{
  "num_hidden_layers": 16,
  "hidden_size": 256,
  "num_attention_heads": 4,
  "num_key_value_heads": 4,
  "head_dim": 64,
  "intermediate_size": 1024,
  "vocab_size": 6498,
  "hidden_act": "tanh_gelu",
  "norm": "layernorm",
  "norm_place": "pre",
  "norm_eps": 1e-05,
  "positions": "learned",
  "qk_norm": false,
  "attn_scale": 0.125,
  "bias": "all",
  "tie_word_embeddings": true,
  "parallel_block": false,
  "extras": ["capped logits"],
  "init": "trunc",
  "init_std_qkv": 0.0176,
  "init_std_o": 0.0176,
  "init_std_up": 0.0176,
  "init_std_down": 0.0,
  "optimizer": "muon_variant",
  "learning_rate": 0.00296,
  "lr_mult_o": 1.5,
  "lr_mult_down": 2.0,
  "beta1": 0.93,
  "lr_head": 0.0114,
  "max_grad_norm": 1.0,
  "warmup_steps": 200,
  "schedule": "wsd",
  "decay_fraction": 0.76,
  "decay_shape": "cos",
  "final_lr_fraction": 0.02,
  "batch_tokens": 131072,
  "max_seq_len": 2048,
  "doc_mask": true,
  "train_tokens": 792200000,
  "max_steps": 6045,
  "dataset": "wikipedia_en"
}
MLP neurons of a small language model. Each row is named by its layer, matrix (up: input weights) and neuron, and shows model dimensions 48-175. Each number is 128 + 32 x the weight over its row's rms, rounded and kept within 0 to 255. Numbers have three digits each.
After each neuron's rows, "fires in" lists the words (lower case) most often at its 100 highest values on Wikipedia text that the model never trained on. A number after a token or word is its count.

L4.up390:106126115119150160203170117199135132169130157144086098101128182192129091094140087050097164152167077053096057139159190167087152154179108130087090125133128132095127146148165173124107085136082112108168103122085170139163133120164074172140154124124142058104166094129129106104120136071081096119167185148076108145112153154150120145127157056130092103188094146091111102149092193157097081144177
fires in: "of" 65, "his" 8, "the" 7, "a" 5

L5.up743:137166158190112117108125167160140141161169156141145124075105090081113111092087119099135106082137099119121118111117134069140103099139068123102096134180136133162174132145121079083089156091191080066140134132111134122103163142096089162150134148149088124173147128145140116093152115048160083126143070136122110123132089145112094140056141139156122108073114117062131083118178130171124169102120
fires in: "of" 31, "the" 15, "to" 13, "a" 9, "by" 5

L2.up80:138164062117139125092120135162150145048121135112100119093219115096120130100157102139143132060083133161152157141193153096198061135149177139153124080142166121155141091121109109121092165135114165106128141118094097132111113108118169117116142158134129114065090152123084167118142064096079105131078140080098128133139135119150156107116072125118114147124138113154152121100151186146129153112152
fires in: "family" 19, "born" 11, "team" 9, "father" 8, "husband" 8, "band" 4

L4.up187:129146161119118096109128143150165042063129170106191146173121156116136131103137087150162104110092098048145070132131119105068149167104079122222101159128092112099177102121072074117154145102160116109103120143153118098146177120082079142129162133131128100114110093125158134122092117135162133146118145133114069133122162207172098181063191157153143098121124132134136112114111206087097180091095
fires in: "the" 42, "a" 10, "with" 7

L10.up856:103172141105120101108109166176112104112149105177111141139144213129102163090135112082105147120092160089156127168112162143085186112094108109155125156131065084179177192141152121109075095121164166130127134065130147176147112149085066088076181128123160180093165094175119145120173091163104150181171168112098116133087127138126131117150084115119152066150159111153146052140129080106142065142058
fires in: "the" 43, "no" 5, "for" 4, "a" 4

L4.up873:139136140155105123145138136090084146116125162110116134149148136164114119109183177096153142130111122104181085088115140097139089157112114143235109081145163145175168165149115083196118130135180162078105107138048120125107133103171066125118120130118099149077131108117103101119144108167117158151058177115165176127089140096137166188130177107121149132167121129126169105180144156152165131096118
fires in: "the" 97

L6.up956:053138142127124124090107146158113147126137063114088143156098131160122170127108104122086091119213127130146112102101155095135120099057119127121102194150112135147093209112124173132099172071141077094082126144118143051109105123103125135144099102176139163131170112149102113127140069213156139128134158128087177105084127081129075151156105122112144123139201168142119110131083175138117158113145
fires in: "the" 33, "if" 10, "no" 6, "any" 6, "are" 4

L6.up223:042126111106120088130113140164162123126146083128154060144185123177091150124140068094168164193092119061119089104119090141205138127185162131122067127107103156157099128165129114108098104124103106109124076070128080096076078076165101097118134140117129158103142093160151177130096142213097127093151110138125150130096106107172113102139131121132061096082130164155148118133117149155152146054169
fires in: "be" 16, "to" 14, "been" 9, "not" 7, "can" 6, "t" 4

L5.up262:105140147132128121123139112161164121106151140152078125135178116156139148113160029110165169158104107051096120104103100131118126129164144163097123136045121091122135114150128088127148186128133086121159042132109126069116117167103113156147142126164130159114156153136074148101142164142093136088090139141087086119162207100160122136133094174171151140080148116151113144156138140152138091133161
fires in: "to" 60, "can" 11, "helped" 6, "would" 5, "will" 5

L4.up1022:147121079071147141152218119154135139189135142173093111109171133199182109088119119135090163134153090153109135151120146189117131161143119104134135130138108164101134105152129117083151152127150143098115142174142037143170099177119151154149108134140063130058164134137081124163152127091147107057123131103159074046134108167119125112106088131121190102075177129043133141210118148116110124119123
fires in: "by" 26, "with" 16, "the" 7, "a" 6, "took" 5

L3.up931:130131071139138135155155090116142107071112193098077130182144168075106113067140135117134122121146148112104094122140085169095100142113086106161089173116167069139157195155124156156063136111183158125137052103163088159127083101166098134139125147121121109080141173111150135150095068149094130138171145071127110118165131122109134128139117125134092161151076122113115114170170155092144183101177
fires in: "the" 88, "and" 4

L6.up917:156138119130147111150106099135166110117154125091153069134241122086133134071105110148128170154180150169141120133140127169150131111073170172058073151196105081152090138119127097080056123094161124126125124106126106104167105117080108073165112108164105056080133054093111185122099111113094124135101101191159094143141139109163088121101070137104152173129123129122107164148126083159113102134117
fires in: "team" 13, "group" 11, "company" 11, "band" 6, "husband" 6, "committee" 4

L4.up966:103147089127072143092064152151123038200173097141139138153143146141128158095086170104116102165135127136118146124130177085184123127103179134126121126146089150134116165127083128104107059105100123085159081098121073068091108095119077140171074148148090168156159152171127114091132144150143078147121110182138111171161132118127145186113175121104139117101146138137171045140199148151131123172133
fires in: "not" 58, "t" 10, "never" 6, "either" 6, "no" 5

L4.up762:115098076145092125164129080157102173198173109125093147089112143144150103121176080183098144138070130128131096138121141114157108131088148131115076115141155129140157147100165100170118097151159175100136136146089095169107136081069063187105170171111086148081166132143065108129151143170085159079127098098196144143111103158157141113169124136149111124169138115088172090181135208182150109102194
fires in: "the" 96

L3.up678:115131132121119200165139096178110136118133177137108144164145157138094109149097071117118111135119059120130140103175133180119115146123121134069140141174187084119088125108107105131081140077083146072152105139140100128050145114157051119154137137135141151117227180119098113110150078122088117097070149070148130092106113088117094116120085100113076093157114143138114140182133134091139091113167
fires in: "a" 26, "the" 19, "have" 7, "has" 7, "and" 5, "its" 5

L9.up551:203147125143163131185203137120107125111120184142118128108140169146134135128060138147120138149118121153099086162160104175099139145133138151142075093091147131124181115141126117124098102179117101130083093073066104111095116110121115129119109109094140162143110147165148127171163120102110083109084142075120111035135094188077102121153160056094123133126099106132132112182194140139100095109127
fires in: "the" 30, "a" 19, "track" 5

L5.up902:140158111106144118178179138122195130106170186126157118063050172136094111117125116115116078095109119140164126146126112111129115094129067074163103189135100118095148128180098088108168106118128149121105116136143081154109155124121109088113116165155091078136146084126119116107130137082140138125143129200120099167121115122141139154120174040149114139122113095129168118102063120136148171090130
fires in: "and" 59, "to" 17, "the" 4